Part of a small language model's weights: attention and MLP in parallel.
MLP neurons of a small language model. Each row is named by its layer, matrix (gate and up: input weights) and neuron, and shows model dimensions 0-191. Each number is 500 + 50 x the weight over its row's rms, rounded and kept within 0 to 999. Numbers have three digits each. A neuron's up and down rows have the sign that makes its largest values positive.
A block is one neuron, or neurons of one layer that tend to fire together. After each block is what it responds to, as a language model described it from the Wikipedia text at the highest values.

L10.gate9:511406544502503504464510486503462516509469545591476479472576532532592454386622468549451450545529397444598507412446393556477457517497514509430574545468491551533496438487482485456427501476511489466469498518509483522502512508544570598531559467496512465443514517460401442464553498557473521425512497493479521555454443494498497487448501420561451490417462443515544573534472457542465427491507424465495458534459521540402485480486470462502491468578635440544546549525555586457491490616533452493515541514609502389476500438446506486567575461546545452454558560570395464582496397514490407545
L10.up9:503510437618531491406522500403520538516474524460511511491499451541479458576584419564476475461627501513569553389422418496443506477549522479493521537464458560582544525460453490508432492499459469485449407560416468484501507478469611531566533533512521495547529511533490515476512541555447569482481457546522449498509458463492503487471496486479367480527445531420441504440440396579491468501538523433519427472547567571491476500587631421483482416489542472522574597589571525512444584504524529465509446544598464480519519513459461381518556450547410454574497505427465522474499409530500495541
L10.gate136:543408419513436451501660452531520556474464492340575431545464551522568438479499552661446582461540460438602461470457453422487530500502488516406479452503524562469479476527524494461541524442498410504391482474487542511537469441501487537517551440490551518405470458569492529485505476535474505508502476500488406556499580515474598505457467465459435421475496456479558502470438514531455532553466481466464658502523480597540501435526537457601553461622430440538549526456477448490498502512538462500502456549528574497499497490478498563532515481448442457387455488540485531476493431497503484472
L10.up136:488474510480465477481411463451522421416509496571539455497563484531462549469574445542535462538476398488430559538484539570570623483514456469394517544474528522471488518453474444538549415439577423540646529509480524572536468467566458409572485430553534564352450436447502507514578559529416487498578486530528500503513494558555509429392469533482494485428532496484478515499513411545511465508467497503544421533641522583422534537563533577564566531481497458526456555467498467499516438476554451557499509476559439495407505459458537552481443457513521506470438482499434577567536472574487517460
L10.gate147:479482455583572511477526596394383428520475598573512464463478449503550484538462526543497497488503542533523510521575451570526456436509515416472473558528453453513562515471488567452515452426505520417554499551471523484515535423458519496516525589514505431320505454522527538502563478525535525465469467474454517548467480567515567576435491511399509433437553572474453511471510517510499558414542490501514455529460531568481548463498553427570498556576513492536451410376501584552518496549591466485482506498573465486494585552500452506464409421518409631500546467538386486483510574512487575460
L10.up147:556437462461508494525568490556449550476506519526549490439563472532493500504549558503467423422475462554523545557520551522474593522540447544435517471543459537417500448546532487592516497590566554503511498482589431533513479448566481417488448573472501463470592488408579546536622504486465481555501414621551478559518537512453479584537499464542498428538495408538544598565432382418451475487529574476487631540536502604554453470463496530538503516522552391595470620531557492514570466549504443481480581561467436524419484459530415527465538503510497493535554513453486498452475510488556491516
L10.gate247:435548493558615446566435522419423494470500521510514517514490422402486492489576531523453407453473531578520458519513409554574420473474533482561527476548550484434538498419471532529473503395562541400459472507420473576522575426554416499530451499422392522508478496457578530518466479456444557483540478625528444534489514530441555572516416456558436554521653561494482482446488512573514439435485534455539548506525533499532544501463504443428541525475502462444478512475485528429509494599456514614524555596530479467460506569574462462544505532588507489458481477444494503443519605467527523462
L10.up247:471516511449585478496464583471479500539551568539574621523505517523455506532479484396454495520486503503502516548575588621530493510463504530506471515504477458577533466504452432526453473518457475546501429600568505605457571536559493419478589407456536496484561526491475494519510416433441641663458568607529495550425538519499495554553539585494532486550520551608481571506514535530580432438513456494461507482508581539512574487479444414481482457500468432533539518511518464543581476593498460428536575474468429545495544479445497438589521484578470529475538508525486502509515447446429581488
Responds to: Opening quotes, compound hyphens

L9.gate49:548514505543533544474477593542524571516350601496529421529587437517452504474552466457478473562500444502551466423404487498500512501513503500477475525474534477516586427525465560419569473557480523556501523609506565607530529492491431524474532527500527589512395457552508602398583464549539470470495510531448538527513541527497579515408543463487538530568588392416513446587463495534502478527538467459408463458432523627551449571432459561549573474462489497574501469485479413481452504439448466528531427544509564580530486462498528483515567517453564492467495426448549450505527438509531430476
L9.up49:534542490470528483413465464484543427560484451500521507555564498555507445477392501400561524497474441527526604537636548528380505460531449473427501525536537510551574565453486458473488547442470499498519586412528525380456452564549513477462589519478464561533556502584561491508607477488528514434522478461504528416506415522492410554536450535540510562535564566542509517539459420416600443564471462452540544471467574586484515539470477442506479458475420412412415439527501424422507472492500460474540530497521467532487519555478472559470561521592482422453564434520509473539585514564453527501
L9.gate179:570530533500617555468551553630525441476455423585472391580551475471527505468476540519465496514519407540604585437493489532440451444441510478426527575530467489605466422502452521490522363414543537517589502515496438483496464486555512492496419471421566460457484509531421484444552473469465579508556562433530556519470571402534501554477426601526468618536493488538539438526621554439462507604439453478499512518530497483537510500550518480580494493551421484558462512578557511559518453534534523439469553496568439456499480524531526501471514574516524535528487580519445483530524441445465521498
L9.up179:558576482410546482527572465505503442421416536568549468504563537553581432532578487503509442474430471454512362393600518496540483546474476599461408502521471570575507493432525572504443593522440463576479434511525531572520488481441471558497546498517572488495576522501535502443497465388497483373486570449499525494514391571466510432455556493494594534526483546456506472470468537547419487546435505544455501509526405436535504509573412536650485518525551409589532492566529486498581463548494503472499525423433501510528413456481477439518526499532488534485553504536471488487552433508508532520
Responds to: Hyphens joining compound words

L4.gate50:468457505436532447499560507460545544567522450504487441509456449494482449523578513458453451423563578495475507479464414541403525424497505441449388436563502511463487480440436481548436547470596532523468483439475570455482505548491529576519507488489584533506418480502500450418468511498481533408624528463514545501476448445534564488467379474503436384521377451405579441441419560523537438468556497406561542559518532492539423496501458449533461468469485463524427519545460517419468521486528587494505473551623503536552461452536536467453467465586416441463456514466449498477553387556501488532
L4.up50:466523617448479469521571494485539570529387504525456471440520438489471445542515435595513489541521514481532430561482529453517541505455628491542410475402582483500469504507479503479539480543452445423438440359532486508482548513475563602478506506514473550542512532512526529452548577542478457511576486538546489473447438500545579531411486435479513439571447482476492432587426500543548478508591506506417510424440568642463498519462510503488530482459488455523497550450493581463493570491522491539651451517501470445543543693500562519482558514522469449536508527515499519414515479557558486532
L4.gate55:436491572499477429509539503515460447529571524556517508535512451466485506543445510498512458596506372537479436536451464473614518477507560519477528521585629501531418400472456411590492636456533486514434435483497494443534523393470509412454512449520516504471548477529409503439478538452497462472550555513524491511573423521444524392529511451523476385527462550492584514375465578582478516459435451468499495494554491478558548561491490555568497489567479505474487608526512432579511481594494451494484488362561501587588499485515584505537444441537500483461488546514518515458492532492581475522
L4.up55:496471551562455445495592479410523565512435543516535545540484555598420408503490461473560516617506509517522462505475501521488512479494473522562451454420554533504522501497543599530515486446404498434451458414534435526488478644478500553478499496446470510523429427495528526445441485588479529460472467535416461421583488547464404543516425534486523584503509520416548437627517512548436494466482368487408469535533531443399551461481365414529461512493555443596542486475513467527547511456489501580430546559563481497497484447499493461425450459485461504499435517453561518549558497479555450447
L4.gate59:457455536511440553393498524538612533523550451534462507527483505436531489461535474593434454542529511506546526549408493490496507515621410502503576565482515491440507447477504528523500558449401525534475533429541457518506442442435525485525558533533518434496491494530522540457580524471465463457628518571573472550527566546458499552439504452473468477578589614517526568502422504548436602475481486539548475532540445451489445403530506500500443421519470529453648424536490531476513470508417567484528433516564523605461564505548488419480487479536393501441475508498451511403578453458388509553
L4.up59:516433522480460459485481511494522481477484527494450499533535557493504456485398637570568404482480579466551491493421525517520574479499396511555542541490549492456576636566558586479464415614476544515535518474397365490499440461533489556531485578509525606570517444539557465482539523503521510544515551491495462461525597622524553493479563455508552529528547428516451497384518459545487575552507435481470476495530498489487498404481487448467486411506492491516550471507524462496379559529566568475413623560579447501497466467538599496527513443466416477512511433497453516495506535522443508534
L4.gate123:496503454510478491477447518523440544436429496493590503570417493528557457462510483486538446454536510442522515467449501532480516520504459512518558521372490593576522393470467500537545501529523487541446540584600504529544338478512493554525533590453515502508498512525513449417530574454494543423483450428522543491501478434566469540480436562524450605523498470538469435481470478483520517473458530414552513472436555593468532509590548477537567469578521470534518493458434485448569513594454515518471444516552489447560447507525576462487495453580398552391418444637455449490578412513576398501
L4.up123:459512484526470508505430496497527428527482396462534486612554498530449496444531504555469407498467469423469566594485388450383491518531493531478481482412444469444480509533548528478380531501543511458428497511460460519463447483469525573402412495569638519534579506538415410506492509479500489488511508491480517560541554606421490565442469563471500508471518424469547462520485508515451436530517450573559544459436455471493580467460554479490407434475418484451516557542472503403401490451451489439588422457447464525428478556422583452499495453508475521457475552477417474484519480412483611493
L4.gate189:515551512572430452412477452452586454511493583512446508499492463465534517450449534478489463516479525539449540578507545551552600452504459533509498599543514501461468578428560458445437479452469544498603485509472504475557494598516536507543538500546576493482505576517472461513503390403343550495471520571528437502566478517504474417436549557450521508479448426427478477444444455661437492490573526483540479517569476537461508507454466561500496512454480445446481498564452525491466494545415468503500566483658518555519416526446583490421555504519496422482492481462481551470414424526505424397
L4.up189:542420550440481454625559412562531561598499629485575511517568534476474524554493527525491430489395534510510570457503460489502470484441529517446544488524522600467556509581544470533443518452531534487484528404509411413497553490394496477518547488501521505540438440619542498559546488405451472539487476556453515540446477511528488496515426540447462551465548457458487450477478502502426516529504436339520519563625527614470471501470576434426546485423539529530522606529515489511468526485473550399529434527484432571533479531473461506494503412463459507492540488411514510588490463520565459466
L4.gate196:539504507595444525429514438500510491451452503538456442511482525495425547593460530442453430601550501519501540427439527471541426456481514477501506497558532559476517428547615486464446483450546514444582456465494548547488497481524506598501534454572513604505403504527484527420506499513481514431494569363587453525464575517618509465554549500449505555474505462367504467414558464589484526625527471447458475543562541505446532453469467470497520465451525533434477509454402594508485495478545457429454470561474439544558459480453536437515436493518469425452457504462373484435439448550533482421
L4.up196:454470434489580507536541452471485488469386624465541483500448577560573524424578515506441447521520523468497478491601477480489516478510493500448476503553503408569589474452465530561419585462431454554498560464517511460499565489665489570618469568547559549501437458599527527429531553509490488478528390502507479507519495544622467579460550476446489497539498508454466454459482453549493444542426585452481436560490424510630484534473515456510461559476500391482440540565459415504549450571470526540569530522456497534436460517478456538545453457526479480475584482413523443570521499505496467483
L4.gate224:568545467501504529416565507521512554511458571562477483552467509533517483476589447553502428613445429583568482486476488507635581371466519522387505507557557579485482498511426551478428513523545493503507572508451463352519480480516520552576494495501487572474568450461463496437410539430446508467550469485487497499555389527557503441527524388510493465499469516484538390479547514479483407558424410491412533436494598445500527512504420428596518541498508483458500493503460521503491462520497468526502533491465554418511476463429536485391448454482506496423490504501469459472472402493545408409
L4.up224:446524520509477514578539518472552549545442489524500477478456575432547501523495520561570440524435399524463547508443445504533567468522637420481568508514478545508476435556472468505411479405556479474556533519569389490524476437477622513573491453607501524590523513352425508496430509439389483586500526479495502501578441562519551575528461511486524424559465534520512417454532526465422525560488478493498479490523616499537573548444461497544525467482520493486540459488477402528535521431511503372593498540471481565526405470499449511476455448568415436526503548503458544452479446522586505476
L4.gate232:395510403519541446453612507540532533446456440488533532542432568529506514465441578552449464470509518493529475450463405602484552497534501458463392482466491558562433544470487533524474523465481569576497556453405452465611541518539393557461605519489474478499509494460492442487595495485526559422439521529498517484474459562553555542483579568515457406522550449458552486509472501410503452496550409505448485383481487499573495459524549424378549540441408477499529481501453570507483506526516535503349485551469420535523467434461509507451481531447446477463558465485399481465562436511495576499
L4.up232:478532549514476474530528521476530504506461524445573458622473475535457473572585509399522554585555514509488577511426452547407541501563527482520500509472446460424477466527434468503475424482513454529563538584519490579571461569495526511464541484566558522555507523519400470423538464433434602472448574488536521497405529493491657514565522528394441438567560426471448562438553503451528461425537502664468427546403558507575528483534494550483506470482502498515471458536499573437527492541388509507418450593556497487471534433451490491485516507484541547441503471538424466456490469489510568548
Responds to: Compound-joining hyphens

L9.gate33:554451492469488496554537447584471502427422500542470473622576557485551500507571512434419579428440434508470588427484456516496432556537579535575551445548477588559531477563511554535497596504411501556455467539540473554497464476466497530419443543565470482573574554450489550497546469484514514495532471425522493529466480390520531546529459478486512463589461497456582422449559406528538523511537493368542465424407510414370532520531481488498509417542497528473564599511518470531462512536467537460449500440400495506552529451370469508520450550487447512502518541430466444479526546490469573525
L9.up33:523484470463504543600443463530488534432443481504565416422550465492498564445450404494475507542505450509530584523549515495470429404533458570520410487533499465546502440574568583495463492537535443513457420540624480507591584554394474517493502505619497464457515343413519552543526549509466574532580504426474516492513465554552476508520521454525555592463599482561608504374486517544505533443537523498471516484566508398438516487403507553508499552474584452494532528440500509541500421518550513433461452539582457479487562459469535472474491443433474538484479547470549567534572513558491511517
L9.gate96:453530452528400496449515498456519471479457488539480433428520516557585550497524499489526565489537592638621547508387457527593441577420539502595511493489492577465572486577507496535441597471490472421541561468510570580499538501499398519503516560392531482524432549482446522500472541509502568484516500439507491527458544447525550389429432440490398527565525471493445420503484433514522478519566542409481513461534526520479466546452449520490503476554491496465521463499472521531504497463428452532473415307536543521551484548494517536515448516507537478507477508487637531452478521482520457626
L9.up96:439544575460487479562489466430406452402427460598565541481418389510492499558590447412449446523412431480469404495550452499431456470549544427375499373461537525482513403441539468565525475429571510591566493430473587438530533490443430484517539487543489504425453526578471559500494482437550428492501504567467518568459531515493523529535437536463539413519521465498554559517543511519562479534448527492454401541467488481495491497522401484462521529463535582612527581484501493406486547488534481536503421513532500503539487492466547507495513511500443487438507455472560439404460492433522474411
Responds to: Wiki section headings

L4.gate33:473458492522533545601400524516447587501443461520539465459421546503432481581572529370593486559490513575604513570485461595501496493489475498566564526545402543454577483552527436499533495534511475425486532627495499513495463510548589530473502532556546539486534431477601494536511545447503549436429551452488482558561517440584460455469604531478577499531597425487443538525502457416546538526459540412556506469456564497470494550438514557472617525486589532424467493548531500557484572487462558446491405539604484567450463467435496499546495500504476567442442495458508499496465508493478580506
L4.up33:510429519532453453645440536603521596501633436559532521445534496448443517557451570400522517560524393567416517438527574492461489523552438500527586439540429591448467406544439455484452505495520403536501486575533477506508494524491521473397475534473554500600440504555443447491543522493450560518505498542475466503611485571511422564399474550424543530476530522511536453510452493460484562465518480555543533531461531494528529485414489573500537482511489426505386593477474496480470533431485531455479464519420554512481536548404536440442409447551469502508491453522465497430468508477479592514
L4.gate67:454583490583503455482567403483475519479466495555440586538496438544450565467518450556514493516498458572461567517543553567563445512465445426467561500487371493469496396521532392392532553440566500538442515426486480557412455466489531481498507467485494469453556529547524486487502477446490508570534538499615534540606490512440534456565523487604491443622476589476492500511463467501524455487540522454501410531453541436422558439566531488552561535465537565465466506525503567501546487462424543505527431492578536435489428540531596446527605462479488534480534586433584506553514465397516420490
L4.up67:505431429483502535459549475525486506511550418565485592512438483432631499501503531448442467441406462585538563559518421428439404548549453458452503493466466496553541465426483555517433620388530489473453537462496540567458588511459459475487489522483506579472475517497548452540447531445618488473529520456527467451494547454548567451491506524543515428551529582501432509412459553486506462607585522587544451525550503423531416544484479460589502558521511536601470476534495465504537541466558473541462520494467427445462463475524488524560490389443444473500464630497401430473445483488517442548
L4.gate82:430532418552472467480497498480475493568626506516447574543508491468472565571485547599514532581536372486465497443548444508587421454519440441461524427520414513457492554523444519489484361519502493556424471562433525514499489611450482495445575466482488497497529491450481464436562600585502546481462436553540488632514545516408502520522446479472476523527534562418551506476490544528494483436539410517424505495494476519372554512486495468494515538488516531488453514591530515527551442494476513497501391605575476576547486607491456464577534489434570547563462555550415518469546544509497439473
L4.up82:463654557583504457460518579490500555535548481515509430553483512559565510570421518480453520519515507468456438512500560507535501428565491404536466475510499520450451460459402549457532501557477454576488433534579517448463517554503480460464440474469431467462389520528496566487476528405559552465545514498502420551452580525473485434597546487418552592472493533508398567488531505455594392453529372516589603527463443568441551471484500525437460494568497567491470572495538479574499502504570487526515478470530566436524524435526479468509542544455515643509469454486420459478515423570496534532
L4.gate106:493490518555521524521534411511484579501489533523510519466453415452433426512525576534516445523524524518477427499447480497554469542535443543521443463540579543538475481504520482556578588533509455447450528495452523444479448494412424534503535349604517425503495438506608550494432464532509507517563529603557464469495394505573603465604497523544560450444472571438462580503527540574436525434440469464446451592514574520402506476516493451540571473550583478517538489422442494540502459446477459466418455495603507483509508424531533427523538435398458496414449476555462500441550449549446490557
L4.up106:473459564383497433458461507552434519540465525508449445424458544571600460466549457500582507558462441478533506471470491447505583568469448504491450491487475585549469491491515494550521487570539586478551549535502594486526506536458460544586445481584487461459466554475491513590421568571318541592533479381489474491532606514567543423493462461476504550574543589547496584531525512470507511467431559482539481474529515421463528493598553471560539541471519418479499540501494410467529437526519496518464496392497573490549436531522448490479589421471438543499489567540554542501552538479497516605
L4.gate114:624431527428594490541500513459536533529554507525576490515476478404422457532480440421530431522480484407555450572498460483558421543447531473510418578547494578487461443574551586485547489510608401500478594526532497426489483493406552493498528549447555500551423472498533416486461500403599500490551523443428460497500497461523500492506417547538584459432438542416501564509530419449539479537495450453409501517477422479446403552522576447585524436476592529439476566502440508571522541493505566572479468530498566525514478483532532494480539527553513507540526577509548435445595466454477497532
L4.up114:469442486522531486422554523530423595494511474510555534541425483580390558474494497497517526426442474587608501575504414475441443496447578493509503504540516520467500419512404428502542493456564492557524582462440520445463488541490373551510446531517428439451428458511569479523453565438511596484553552423502475484410497437447467469543586531452521508464507558473490517459474483444555503487539551498512548349488471486526458435490543540482416588567474512485540587493462521546494583487464555481519430583422408445497417414481512472456498508511438591430410498549463478496439454500517569494
L4.gate118:514501439513516454638443511419520403455603510548511434460484493507459442597542610504510517472492586612586430579491405498461537474517490536500635559474469514586522472533370454504530483514479538498491532534453546449471506425570548458542473502507531392601497417471506506568536446447494549523455512545420458527523470564557545432503455504528537524479512445505526501422539542447451464475508566481474524500511468441386481567530514497498493466443442543438471463538531512626425503558544513503560422496431465488566577452554497491533478527511412504515446462437484524543536468477387556551
L4.up118:522525363464532514488533525555489493463546485479440464525573543462466444571558468442548489538474464579543489565574421458620468522502467526528482536467446524472476466610555555506337607605537538512500548569501512448532547519537538398512414476495527463529370444379581479524496459463465503554530424523488433414534492514446542520502521488606579525463439503507494458443533477517512617511440506514520495454456444509448475505473492513453400540421402562539432524501551520537457442503515577460551443541497538519547518490568458576464475454485507444554519473398476558460514451534521492520
L4.gate191:529435380541445459514465484511515471449529573560505533587502450448513469510559529466488577434596503587461536575576466437510579469558533526494606458551457574459416459447435501498568517459498511544485460603623513493393477455505450481396560533547484516605445485494433470505529388354435539521567495422517508540499526501569429459571496518534373447600432463527485539440455482497549478473565506571538540526502528456493502524572506501568476502469491470445477562401484530564444487431495479447470438539394506473511422552548439495513551482491522488502557504513492495555493533493543494517
L4.up191:495506479533505549563453581479467487491478602543448375514598459492536604545467460514521537609449571464497548496453594510539488471420530560459445517570567506458482555500484561419478561466566474555447531472539510413536562491573505530510388357426512460560383513449547462545472540564463438449567480541517423474546498538471474484493493518543537482466486553521555642502514520488524591515494527451493510468463449526450466466409506489602522471570552502519426553497531533482593515542540504470586502519551371452538526509478481444426451460469491516444373521500496459469502491423499447495
L4.gate218:507505360443389469473542481453486629476558456514509537576556466482535525545473615417466631552522509423466563450538489544528467522444517487572504616512477554518548539545489515567553501466480471445474449532467552437453557429547588465472548469541533487496572540528491560574382532417505509489457514556532476484492530475513646534438529523518525602438458595536512497483527459462560461438464568451534541458527551512468528442549518438536467541617475561455417499422494453466423499514501433496467472446504525461511506486565495460419523460594501575504512506494448478559496549563427523541
L4.up218:452471498570479545443387551546456521455508562470452460447536516560503510455433510418470583540508422513485489510506480499588447458437551475557509645575483576520429577579493478493526456435574462471528422447517550473380480459543600493529452428484480423455514511508508587576376475568521420502456481511500373483511537455475594459501516562529505595506513532451481579563575500506471514426462589478537516499584553452453473538523484577480491526530580584455548471460470456482520453485528584490544467448573521509503511493600471488475585594491504593533526457417490497508502531486458506552
Responds to: Temporal clause openers